From a checkpoint of a small transformer trained on Wikipedia.
Size: 8 layers, width 448, MLP 1792 GELU.
Training: a variant of Muon for these matrices, 5299 steps.
MLP neurons of a small language model. Each row is named by its layer, matrix (down: output weights) and neuron, and shows model dimensions 32-95. Each number is 128 + 32 x the weight over its row's rms, rounded and kept within 0 to 255.
A block is one neuron, or neurons of one layer that tend to fire together. After each block is what it responds to, as a language model described it from the Wikipedia text at the highest values.

L5.down200 [115 122 219 119 112 100 139 142 115  97 114 137 161  77 126 133 147 130 157 145 174  72 205 145 151 159 128 119 167 116 139  94 152 151 135 155  96 158 132 116  94 109  82 139 106 130 123  63 104  75 109 120 117 171 124  82 135 116 119  91 126 133  91 180]
Description: Leading digits of quantities

L5.down485 [102 131 129 106 123 104 142  95 217 111 151 150 158 126 140 158 164 159 165 112 148 121  72 184  99 122 153 105  89 107  46 174 171 151 134 123 127 135 155 133 175 123 158  65 164 118 109 170 103 157 128 170 132 148 123  51  99  91 101 190  51 152  71 126]
Description: Foreign surname fragments

L2.down126 [157 105 174 150  95 183 131 174  91 147  89 151 177 115  85 108 135  60 174 134 110 123 113 125  94 144 142 117  94  91 152 134 126 105 159 160 114 140 114 105 143 150 133 150 159 155 142 176 121 101 160 133 102 115 126 134 147 131 149 167 136  64 190  74]
L2.down238 [119 181 123 118  94 127 144 144 166 153  65 139 155 137  92 176  41  92  77  78 168 144  66 118 145 159 130 130 108 159 201  98  82 169 159 138 162 126 168 146 138 148 131 103 129 114  85 141 164 136 108 142  62 181 131 172 160 107 109  90 148  62 122 114]
L2.down343 [147 132 150 158  81 138 133 133  91 175  65 111  78 126 110  93 143 126 100  97 165 146 136 148 176 134 138 109 111 188 144 154  65 124 138 157 139 155  72 109 141 151 163  91 122 144 108 124 142 150 134  88 122  66 158 140 143 151 143 125 224  72 178 169]
L2.down918 [101 109 147 141  93 108 117 158  58 135  92  86 156  88 113 124  91 152  87 140 140  77 133 146 186 165  93 174 176 123  96  83 110 122 157 137 160 154 120 124 209 101 101 118 159 143 117 180 125  96 145 166 144 133 111 125 143  90 139 117 155 148 110 135]
L2.down1032 [143 183 119 172 125 144 211 179 136 139 138 141  97 184  65 133 131 148 182 115 201 109  86 154 131 121 111 122 103 127 100  79 122 113 110 133 110 116 105 123 150 116 150 128 141 132 101  84 136 124  67  47  83  98  95 158 134 102 172 137 131  76  84 152]
L2.down1083 [166 116 109 131 169 134 136 139 180 119  62 110 150  94 135 125 176 145  85 114 131 105 178 133  89 151 137 158 113 130 196 123 163  74 115 123 156 196 129 200  61 117 116 146 128  61  84 152 114 160 128 119 203  19 237 116 142  92 122 132 103 146 120 108]
L2.down1423 [145 117 119 113 137  73 165 132  67 158 128 116 126 155 107 115 102 158 119 141 136 127 123 143 110 119  83  89 166 125 128 123 138 100 124 115 114 175 140 148 129 169  99 136 164 141  95 118 119 132  93  83  88  79 104 135 140 121  75 159 147 119 157 166]
L2.down1511 [144 110 119 202 105 181 131  98 143 144 122 190  55 124  92 108 144 188 118 118 101 135  27 101 114 137 117 107  81 134 114 158 101 126 127 159 140  59  81  99 106 135 106 106  65  60 119  73 126 113 162 126 126 103  81 120 132 132 156  89 106  56 112 125]
Description: Adverb-forming -ly suffix

L4.down27 [179 181 176 112 149 191 161 137 153  96 135 153 109 119 139 110 158 101 135  42 169  71  97 111  91 118 130 122  86 107 152 124 167 146  70 165  94 156  96 176 114 139  94 172 202 119 156 116 178  92 144 106 156 110  79 149  89 155 121  81 122 113  88 145]
L4.down50 [106 250 107 150 132 165  68 129  96 129  54 157 127 115 144 113 165 108  62 145 165 134 137  87 173 167 146  96  79 155 113  93 121  74 116 112 111 114 144 127 136  75  87 118 162 174 151 114 123 124 173 129 148 104 120 111 170 117 117 118 122 112 104 172]
L4.down150 [146  98 129 136 168 165 106 134  83 174 134 112 150  84 134  93  49 131 136 126 143 168 129 153  59 137 124 121 126 117  89 161 144  83 119 106  72 108  77 148 101  74  98 121  89  96  38 137 178 125 179 119  97 119 156 119 141  85  75 110 171 142 152 164]
L4.down1076 [120 110 150 182 156 163  88 136  75 182 138 157  87 113 180 151 125 174 105 128 160 124  96 118  95 112 143 153 154  55 101 123 114  97 165 156 108 110  81 134 190 102  82 163 123 135 101 128 126 138 119 125 103 114 102 111 171 101  83 155  95 132 118 132]
L4.down1120 [154 179 124 154 127 179 139 148 116 121 127 155  68 125 120 142 119 118 127 168 118 198 118 134 174 163  97 111  66 152 111  86 111 135 149 124 172 111  96 136 139 174  97 184 147 161  88 125 155 131 102 122  76 113 111  39 151 127  98 119 122  86 102 131]
L4.down1137 [166 108 128 162 127  83  62 112 128 134 105 148 130 108  82  94  92 124  84 144 106 127 140 117 150 113 109 148  93 165 146 134  82 107  55 149 112 112 102 100 132 167  84 106 149  88 135 102 139 127 126 155  76 136  91 131 210 196  86 106 145 147  98 117]
L4.down1328 [123 134  38 116 187 134  78  62 121 105 121  68  93 150 128 112 133 136 190 124 144 158 180  85 139 110 106  88 107  83 119 170  96 138 155 123 142 117 124 125  93 143 133 125 106 140 142 160 159 113 118  89 138 122 162 174 168 137 161 137 155  96  80 179]
L4.down1329 [169 170 136 113 165 126  84 126 158 180  75  97 133 160 144 154  91 138 110 181 119 112 113 103 186  98 154  72 182 109 141 174 216 172 148 138 147  79 124  51 130 121 126 145 108 104  74 160 160 150 150  72  95 181 115 103 159 100 139 169 117 153 101  73]
Description: Song-title word pieces

L2.down508 [ 94 173 148 115  90 130 129 148 101 141  64 153 108 138  90 142 138 159 119  80 159 134 117  84 155 131 154 112  86 133  82 178 123 126 110 112 167 106 140  98 106 170  98 135 134 145 121 129  40 126 113  95 150  97 139 138 122 171  99  85  92 114 125 134]
L2.down536 [140 158 143 130 109 146  78  99 129 166 131 143 127 110 167 112 149 160 161 135 204  97 113 162  97 147 112 144 135 141 149 157 143 126 107  88 185  86 143 131 103 115 113 141 149 147 138 162  91 140 117 177 134  76  73 161 135  75 108  93  75 131 110 141]
L2.down728 [171 103 162 145 148 137 134 101 118 105 167 146  81  47 142 102  95 161  82  94 173 121 151 134 125 141 108 122 120 108 136 104 124 146 160  90 147  84 163 161 126  96 117 162  63 142 123  99  56 129 152 109 143 149 105 152 169 120 112 131 182 100  88 144]
L2.down1006 [ 94 151  60 147  95 119 140 148 127 119 102 105 119 111 123 148 131 172 189  95 105  65 102 116 129 120  88 187 101 139 127 138 171 118 167  99 217 144 102 159  95 117 103 149 165 188 134 172  75 142 127 101 167  86 126 130 138 132  82 128 114 122 157 101]
L2.down1220 [193 133 136 141 150 133 134 122  80 103 130 143 154 129 108 150 131 124 185 128 120  78 127 116 107  88 140 151 177 117 108 126 102 138 110 146 133 107  86 109  93 108 135 131 126 130 111 125 119 134 193  92 171 194 117 139 152 172 126 162  65 108 136 128]
L2.down1433 [167 202 103 148 157 188 108  59 142 135 113 131 118  94  95 170 125 164 135 116 158  71 120 149  91 156  85 147  94 126 163 105 128 142 127 143 171 150  85  64  82 109 148 139 127 144 160 163 111 151 120 128 152 180 166  80 141  65 124 123 144 228 129 153]
L2.down1567 [148 163 109 111 146 174 147 125 116 120 142 115  88  92 102 124  98 179 175 148 129  98 154 111 164 112 131 119 109 126 111  89  85 148 108 117 161  96 176  90 174 134 143 149 141 133 162  54 108 114 144 161 107  97 145 114 137  58 118 129 131 158  89 156]
L2.down1743 [160 147 151 130  96 123  78  87  87 136 155 106 166 133 133  80 145 186 122 174 135 114 173 135 158 165  76 139 110  62 101  77 140 123 135 144 196  80 128  99  64 124 115 162 115 159 144  77  88 120 136 149 127 133  50 135 168 168 114 123  68 133  99 160]
Description: Proper-name final pieces

L4.down66 [161 165  88 141 199 136  92 190 115 102 185 153 169 117 142 123 151 101 141 114 125 101 145 193 110 157 146 137  78 151 120 118 149 177 140 150 127  84 158  72 102 186 100 105  79 100 130 152 105 118 157 100  81 133 127 101  66 165 152 121 139 107 133 143]
L4.down405 [121 109  76 142 141 148 123 102 132 114 124 127 106 153 184 110  98 131 134 101 143 135  35 133 165 145 127 153 116 102  82  71 124 115 131 110 124 192  25 142 134 147 130 131 143 115 106  89 130 143  78 166 145 113  89  81  91 141 109  96 115 153 131 164]
L4.down582 [146 170  57  60 130 142  92 135 124 143 130 113 177  46 131 141 175 138 122 152 108 106 143 117  55 128  65 133 146 124 119 170 128  98 145 132 150 150 167 142 148 166 137 161 106 114 110 123 111 120 145 136 104 129 159 130 120 136 120 178  91 154  81 128]
L4.down718 [136 113  82  96 106 178 177 120 136  51 102 207 164 169 136  84 146 128 164 186  97 124 160 143 211 188 148 123 109 131 139  67 129  52  94 150 112 100 103 118 158  67 153  95  75 159 139 139 144 105 113 137 161 152  83 131  76 180 141 155  55 156 122 122]
L4.down801 [ 89  92 128 108 180 111 141 151  50 135 151 104 149 117 131  95 147 183 131 118 102 158  95 144 160 140 107 151 121 131 127  56 126 106 157 142 133 138  67 157 125 120 111 177 113 150 143 115 112 116 151 168 186 170 120  82  53 144 131 175  88 101 110 104]
L4.down1206 [163 148  51  98 127 204 163 146 152 179 106 173 115 126 131 110 152 153 142  86 169 107 166 123 158  89 155 137 116 130  85  79 157 149  72  97 134  89 130 131 163 175 131 182  85 157 118 138 115  73 116 165 156 145 122 148 177 114 171 139 138 141  80 110]
L4.down1515 [110 147 114 147 144 192  77  93 151 150 129 155 101 105  99 122 189 114 146 110 130 115 136 122  89 105  84 171 146 129 114 133 123 111 195 144  94  99 127 129 163 133 188 110 145  50 108  78 146 132 175 178 126 120 143  99 113 111 155 163  80 151 144 103]
L4.down1696 [116  80  71 127 124 125 135 107 144  36  93 198  60 131 189 115 123 130 131 122  87 128 135 108 151 134 141 154 124 161 137  54 124  66  97 160  77 106 120 126 182 151 201 158 202 124 193 104 163  93 132 135 164 131 152  92  93 143 103 119  93 154  99 158]
Description: Romance name endings

L2.down172 [164 145 124 160 184 168 138 161 148 150 216 114  82 168 104 135 139 131  63 166 131 149 130 102 105 164 135  96  97  99  61 129 108  92 108 101 107 109 125 123 131 113 102 109 202 176 121  73 137 159 124 135 171 175 137 124 118 154 143 103  86 133 132 184]
L2.down663 [101 140 120 140 156 150 118 132 109 126 126  95 125 123 134 123 106 133  80 173 106  72 123 132 160 166 155 168 124 134 146  94 123 102 123  58 160 123 148 162 110 144 162 177  24 168 131 141  86  95 159 121  80 112 154 160 111 142 128 156 155 103  61 183]
L2.down811 [102 148 123  99 138 107 139 159 124 140 137 153 103 134 135 143 148 111 144 117  47  99 122 140 142  88 172  94  96 175  76 184 163 115 142 122 123  90 177 116 171 136 139 138  56 154 124 124  96 102 146 105 106 108 164  99  84  98 125 126 163 137 131  82]
L2.down943 [129 135 107 183 159 153 158 144 121 133 118 125 109 141 150  74 123 103 243 162 104  80 106 146  93 120 109 148 125 105 109  77 188 134 135 123 136 119 156 128 100 107 140 121 119 127 105 148  63  74 125 164 125 117 128 186 168 114 166 135  92 124 152 133]
L2.down993 [154 101  94 133 116 212 133 162 150 141 193  74 179 120 125 102 150 112 104 120 110 179 140 117  85 123 166 120 171 153 157  74 133 119  80 182  85 213 110  90  97 122  93 106 164 108  92  69 125 150 132 111  74 138 105 124 174  92 106  81 111 102  99 145]
L2.down1078 [124  80 151 130 125 118 129 154  90 102 131 119 157 118 113 157 119 166  99 135 133 121 100  72 101 108 129 107 116  90 175 113 106 143 155 140 167 133 139 152  73 128  79  88 105 173 100 116 120 167  95 108 151 108 150 146 146 116  96 119 170 133 141 102]
L2.down1431 [144 110 144 101 131  93 106 159 170 120 135 128 170 119  98 134  98 112 100 129 152  92 141 125 103 130 155 125 141 154 157  85 121 118 114 174 143 216 146 156  98  84 109 199 147 129 127  95  54 164 162 110 132 158  98 155  90 243 128 166 102 128  18 140]
L2.down1533 [ 89  98 127 202  84 117 132 166 161 148 140 176 133 124  69 167 115 171 117 101 141  89 116 156 116 159 179 140  75 131 107  90 174  71 104 121 175 142 142 109 198 144 127 157  81  71 147  93 103 161 147  96 139 123 108  91  79 108 158  86 166  64  71  83]
Description: Decimal fraction digits

L5.down1549 [114 131 169 162 198 103 132 146 133  90 128  98 128  90 191 126 130 119 110 122 100 134 156 124 118 181 130 142 144 184  76 124  95 127 127 105 153 160  90 150 131 143  95  73  88  88 216 111 156 154 141 111 185 123  74 131 106 155 163 130 136 116 145 139]
Description: Article "an" and name fragments

L4.down52 [ 85 147  99 140 173  76 121  84  95 159 159 177 133 173 171  76 133 101 132 156 184 136 150 142 146 140 125 142 132  78  86 160 104 131 122  97 112 144 162 112 160 106  72  85 136 127  88 124 113 140 120 123 137 111 130 123 119  61 155  84 132  93 187  96]
L4.down157 [ 87 108 101 212 132  95 142 126 132  77 122 176 147 143 249  69 172 128 167 125 137 137 113 150 121 155 144 183 115 117 132 135 115 121 137 193 133 125  95 100 161 114 115 112 144 143 152 142 105  98 164 160 126  85  59 145 144  95 155 153 141 102 135 176]
L4.down311 [118 136 116 137 142 113  54 147 122 106  77 167 109 146 130  53 120 127  91 142 128 150 103  80  95 180  95 180 121 172 135 123 138  77 123 139  82 143 120 124 181 121 128 111 193 152 131  69  72 214 151 135 183 136 163  73 160 193 158 117 116 145 113 136]
L4.down792 [ 99  91  96 128 161 118 126 153 182 154 106 154  86 103 105 149 119 110 124  70 163  82  86 213 145 214 123  89 126  79 120 122  94 151 120 112 151 155 132 115 184 101  63 141 110 180  75 144 102  70 127 137 163 140 113  95 126 146  67  67 139  85 135 152]
L4.down833 [ 57  90 140 111  90 144 172 160 129 128 124 157  98  41 124 199 123 108 137 161 126 157  98  67  83 154 161 133 117  87  86 197  94 161 105 131 132 127 128 134 153 181 189 123  47  98 111  97 148 178 198 134 172 122 122 110 163 128 116  89 105 133 162 100]
L4.down946 [160 110 165 147 117  90 119 116 148 133 159 139 142 150  79 207 142 135  99 122 122 131 120 134  82 158 207 152 170 124 117 134 101 130 136 157 140 160 128 109 162 166 108 110 118  76 127 156 124 137 109 102 136 144  98  90 122 195 136 142 113 130 110 143]
L4.down955 [127 170 138  36 120 132 170 127  99 128  85 102 126 118 114 119  89 122 190 189  37 119 206  90 125 134 136  77 159 112 111 123  72 139 133 102 210 109 177 130 139  75 159 161 132  76 165 114 121 137 113 156 110 141 130 180 135 110 131  50 107 155 149 160]
L4.down1577 [116  74  92 113 180 149  87 193 161 156 136 126  54 111 106 129  94 127 101 135 176 119  34 156 122 132 101  73  71 107  69 139 103 143  56 159 124  65 146 101 215 106 123 108  92 157 152 134 136 100 149 125 168 106 150  87 159 139 141  61 121 118 114  81]
Description: Adjective-completing suffixes

L4.down160 [123 153  92 132  81 102 160 148 167 102 136 134 149 126 111 162 103 152 127 117 136  83 108 154 146 170 132 126 146  95 131 123 105 159 143 151 181 141 111 171 122 164 188  77 133 169 160  87 145 108 147 137 197 110 104  92 125 105 133 121  90 121 129 129]
L4.down310 [103 114 123 174 143 148 137 180 125 156 178 109 140 102 110 156 175 139 126 102 133 127 147 124 138 129 124  78  93  88 154 158 142 133 139 127 152 174 169  74  98 105 104 127 107 142  98  95 125 106 124  82 147  77 139  69 130 138 161 134 131 100 145  75]
L4.down642 [122 119 129 187 166 117 116  76 140 111 159 100  71 130 183 122  67  72 131 148 196  93 162  60 104 105 133 108 109 154  95 138 155 104  78 122 167 180  87 163 100 201 133 122 124 162 123 142 131 128  90 110 172 121 105  89 135 138 146 140  87 101 145 129]
L4.down816 [127 144  99 163  89  92 106 159 149 160 172 127  75  51 127 152 139 157  60 188  91  98  77 125 104  99 149  90 126 166 124  97 123 130 130 129 108 121 116 153 135 149 116 111  80 140 146  89 131 151 191  76 108 215 136 138 116 172 111 129 135  99 183 111]
L4.down1092 [165 129 116 113 136 123 121 129 144 108  85 161 122 172 155 140  94  95 145  88 149 144 156 141 145  72 182 130 100 173 132  85 134 110 123  81 168  55 149 150 169 170  86 132  79 107 143 140 151  85 129 160 123 149 154 166 116 118  74  50 136 126 169 162]
L4.down1246 [157 140 118  76 111 100 123  95  89 149 132 140 136  97 108 118  98  90 179 121 139 125  71 159 148 108 145 133  74  96 158  96 134 110 116 170  91 146 148 137 109 137  93 128 195 108  94 145 154 139 150 113 135 110  69 130 157 126 157 133 108 106  83  98]
L4.down1422 [161  99 130 102 122 120  86 144 139 117 128 118 138 145  99 131 102 163 103 111 212 113 112 131 184  79 174  93 126 100 130  86 169 104 136 129  99 105 122 160 105  95 185  93 110 111 105 104 118 173 102 126 130 136 131 126 169 120 137 193 141 146 110 102]
L4.down1766 [125 155 157 107 147 108 100  86 182  92  98 166 144 126 168 138 128 112 133 141 151 155 110 173 126  91 198 130 148  68  94 138 131 140 175 129 111 120 134 187 151 114 128 157 160 119 107 119 143 192 100 101 126 154 161 123 107 113 122 117  99  72 167 155]
Description: Mid-number digits, word-piece middles

L2.down21 [148  87 103 160 165 119 154 134 102 144 183 121 153 103 110 127 150 156 130  78 184 139 160 130 140 155 144  75 144 111 146 135 109 164 102 168 176 107  93  77 131 157 130 201 113 125 151 168  82  56 131 114 126 139 137 129 102  98 100  51  79  99 140 127]
L2.down26 [101  59 144 145 114  92  80 120 114 159 151 144 163 103 142  85 120  95 126 130 133 189 113 155 140 159 108 107  99 110  76  87 118 193 143 114 177  59 113 142 102 130 107 121 133  84 175 128 123 128 155 104 114 148 108  39 194 122  94  62 164 128 132 123]
L2.down123 [161  86 159 152 151 151 130 117 164 142 163 214 167 103 175  45  82 141 197 120  97 124  78 166 133 128 137 171 150 115  67 112 116 122  98 153 121 190 124 104 134  83 142  41 126 181  94  65 127 126 115 132  96 113 122  90 164 120 137 115 129 163  93 115]
L2.down576 [129  79 116 168 137 116 113 114 101 111 149 137  70  83 126 117 142 150 128 138 141  97  73 223 166 196 123 139 113 100 120 161  81 144 121 151  99 140 127 104 176 102  91 105 134 120 164  73 107  76 114 137 110  90 120  95 134 155 122  64  93  68 105 127]
L2.down691 [ 66 149  80 136 166  88 134 100 166  86 119 101 131 130 173 175 105 127 145 130 152 117 113 228 120 157 172 131  56  91 122 127 141 136 142 122 117  94 120 102  80 103  70 140 101 129 165 155 116  74 116 100 155  95 109 133 107 120 149 115 194 109 166 111]
L2.down717 [ 95  96 127 129 143  88 106 135 115 106 109 112 123 143 131 122 153 181 113 131 128  87 137 148 145 135 112 162 102 129 111 115  99 100 151 110 112 100 157  88  87 122  90 104 134 135 119  94  81 113 120 152 175 126  70 108 137 108 112  85  48 112 147 168]
L2.down760 [127 134 146 107 108  45 153 116 130 130 147 177 120 137 103 135 118 139 139 144  82  63 139 131 144 130 122 127 165  80 161 119 115 139 126 123  77 159 101 141 170 151 125 137  94 170 141 127 163 121 112  99 108  87  93 157 119 106 151 175  43 179 115  95]
L2.down1057 [ 96  83 122 174  81 150 127 131 191 105 164 110 109  92 132 118 124 119 153 176 120 108 138 126 145 136 127 119  95 152 134 118 177 110  70  81  82  91 202 107 122 185  74 131 143 115 168  75 129  90 111 109 138 147 103  81 141 160 123 107 155 100 182 131]
Description: Adjective-forming suffixes

L4.down136 [158 125 145 130 146 144 198 148 198 113 135 149 120 155 146 147 160 104 161 154 111 141  58 105  82 168 101 172 146 145 110 138 137  96 121 149  95  43 145 156 151 129 133 101 104  82 112  88 147 135 137 119  93  98 186 121 116 106  76 160 118  61 133 112]
L4.down287 [150  78 130 148  93 116 159  93 126 145 159  69 168  89 165 120 144 141 170 132 173 207 103  80 112  74 218 118 123 103 162 107 131 127 186 146 121 128  79 142 171 142 149  31 155 116 139 114  75 159 126 151 163 125 158 153 146 135 150 145 163 166  75 131]
L4.down703 [121 101 117 128 175 190 113 144 145  98 120 181  97 175 141 186 148 172 150 107 182 109  98  83 135 104 105 116  72 149 127 102 190  96 146 140 107 105  86 103 161 123  90 155  98 123 151  82  55 198 189  93 125  69 131 136  75 126 134 136 128 195 123 137]
L4.down1203 [131 177 130 119 160 131 147 158 158 122 152 134 136 164 166 102 156 118 150 140 122 121 170 104 145 152  21  68  89 164 154  82  87 113 101 148 131 126 116 103 153 152 134 118 142 122 124 126 150 203 165  83 162  89  42 166  93 150 142  90  71  90 188 161]
L4.down1217 [155 108 127  93  95  58  87 102 140 112 127 109 134 134 164 102 150 116  94 128 135 143 116 140  76  89  80 145  83 142 101 106 110 132 137 199 111 159 118 142 132 192 129 118 136 128 129 132 139 180 181 145  58 100 169 178 123 136 217 168 119 105 111 121]
L4.down1342 [168 169 125 171 133 129 172 134 126 157 113 204 108 120 153 163 170 103 170 150 204 107 100  87 128 111 104 174 164 127 147 121  78  64 149 156 150  90 125  67 131 104 168 128 163 106 122 162 108 112 171 108 128 111  64 164 160 167 162  72  62 109 121 102]
L4.down1550 [103 135  85 101  81 173  79 131 142 119 110 115 145  63 122 104 139 140 131  98  89 104 132  89 126  84 149 163 115 127 157  96 112 105 155 108 174  94 131 159 166 179 169 152 142 128 156 135 119 140 112 217 117  61 110 134 140 170 159 152 133 159 129 156]
L4.down1718 [166 143 134 128  78  77 128 122 112 126 182 184  83 130  96 121 118 136 103 144 102 147 145  82 122 192 188 124  80  99 135 110  83 136 155  72 148 132 133 125 136 185  85 146 129 188 173  92 141 165 139 117 102 126 131 152 112  95  26  98 105 100 165 169]
Description: Mid-word in transliterated names

L5.down617 [ 79 162  91 148 198 176 157 132  89 146  87 131 114  99 138 149 155 140  91  82 153 115  94  90 156 132 112 175 151 136 112 184 119 121 114 114  98 123 122 140 144  71 150 153  95  92 133 108 107  78  92  53  66 140 106 128 126 163 107 187  83 146 138 144]
Description: Quoted speech and titles

L2.down12 [157 123 141 150 138 177 156 181 158  85  95 139  99  75 117 112 104 132 137 150 134 157 186 126 132 161 164 138 115 160 112 183 127  79 106 130 140 111 123 115  75  80 158 147 135  75  95 151 195 139 124  98 127 129 145 148 110 112 125 115 147 126 152 138]
L2.down83 [ 60 117 124 132 116  85 124 115 133  98 129 181 135 152  71 142 153 142  98 130 133  92 117 153 164 127  97 144 140 120 146 157 115 126 120 113  83 138 135 165 158 104 143 108 148 122  99 115 127 121  91 145  81  96 144  96 106 133 148 127 100  39 152  98]
L2.down290 [ 84 164 129 123  96 171 131 141 182 166  93 129  78 102 135  39 112 136 110 109 171 125 101 192 169  85 155  65 167 168 128 102  83  88 226  82 175 150 117  92 123 167 124 128  70 150 153 184 131 110 120 134 126 137 154 112 108 140  78 118 133 120 164  81]
L2.down879 [130 122 151 125 114 146 113 163 144  40 155 111 128 162 117 115 168 149 136 166 123 138 127 163 155 131 151  75 152 133 179 162  98  57 132 107 119 164 123 181 116 156  71 150 138 123  89 192 131 101  45 159 148  94  81 161 120 102  56 122 141  97 127 190]
L2.down981 [180 116 166 123 214 151 139 233 118 118  70 148 105 232 153 162 113 134 112 125 132 119 153 147 125 114  95 170 131 165 166 153  95 121 120  76 155 113 122 123  58 125  94 124 138 104 171  67 186 162  99 177 118 111 154  79 112  98 154 113 200 167 113 126]
L2.down1354 [ 89 239 145  82 115  88 161 116 181  65 147 125 144 125 149 107  67 127 163 105 159 137 126 126 171 106 106 164 140 136  93 153 158 118 128 165 121 159  25  88 178 180 163 165 125 148 150 121 154 163 115 134 138 140 141 114 132  78  95 163 114 157 147 179]
L2.down1371 [111 107 117 180 146 149 175 130 164 108  92 120 112 121 140  91 116  84 130 116 228 147 150 103  89 117 139 110 185 140  62  70 126  94 130 120 115 140  96 143 100  87 125 118 102 140 137 169 139 139 172 107 117 160 113 121 123 130 162 166  72 176 173 136]
L2.down1726 [149 146  78 180  69 194 133 137 113 134 203 118 190 170 151 187 141 114  95 122 132 170 172 130 129 120 149 125 148 121 125 123 133 172 140 129 133 175 153 164 105 158 121  52  85 142 167 114 125 133 109 143 156  70 111  83 110 115 159  72 177 157 148 126]
Description: Word-completing suffix pieces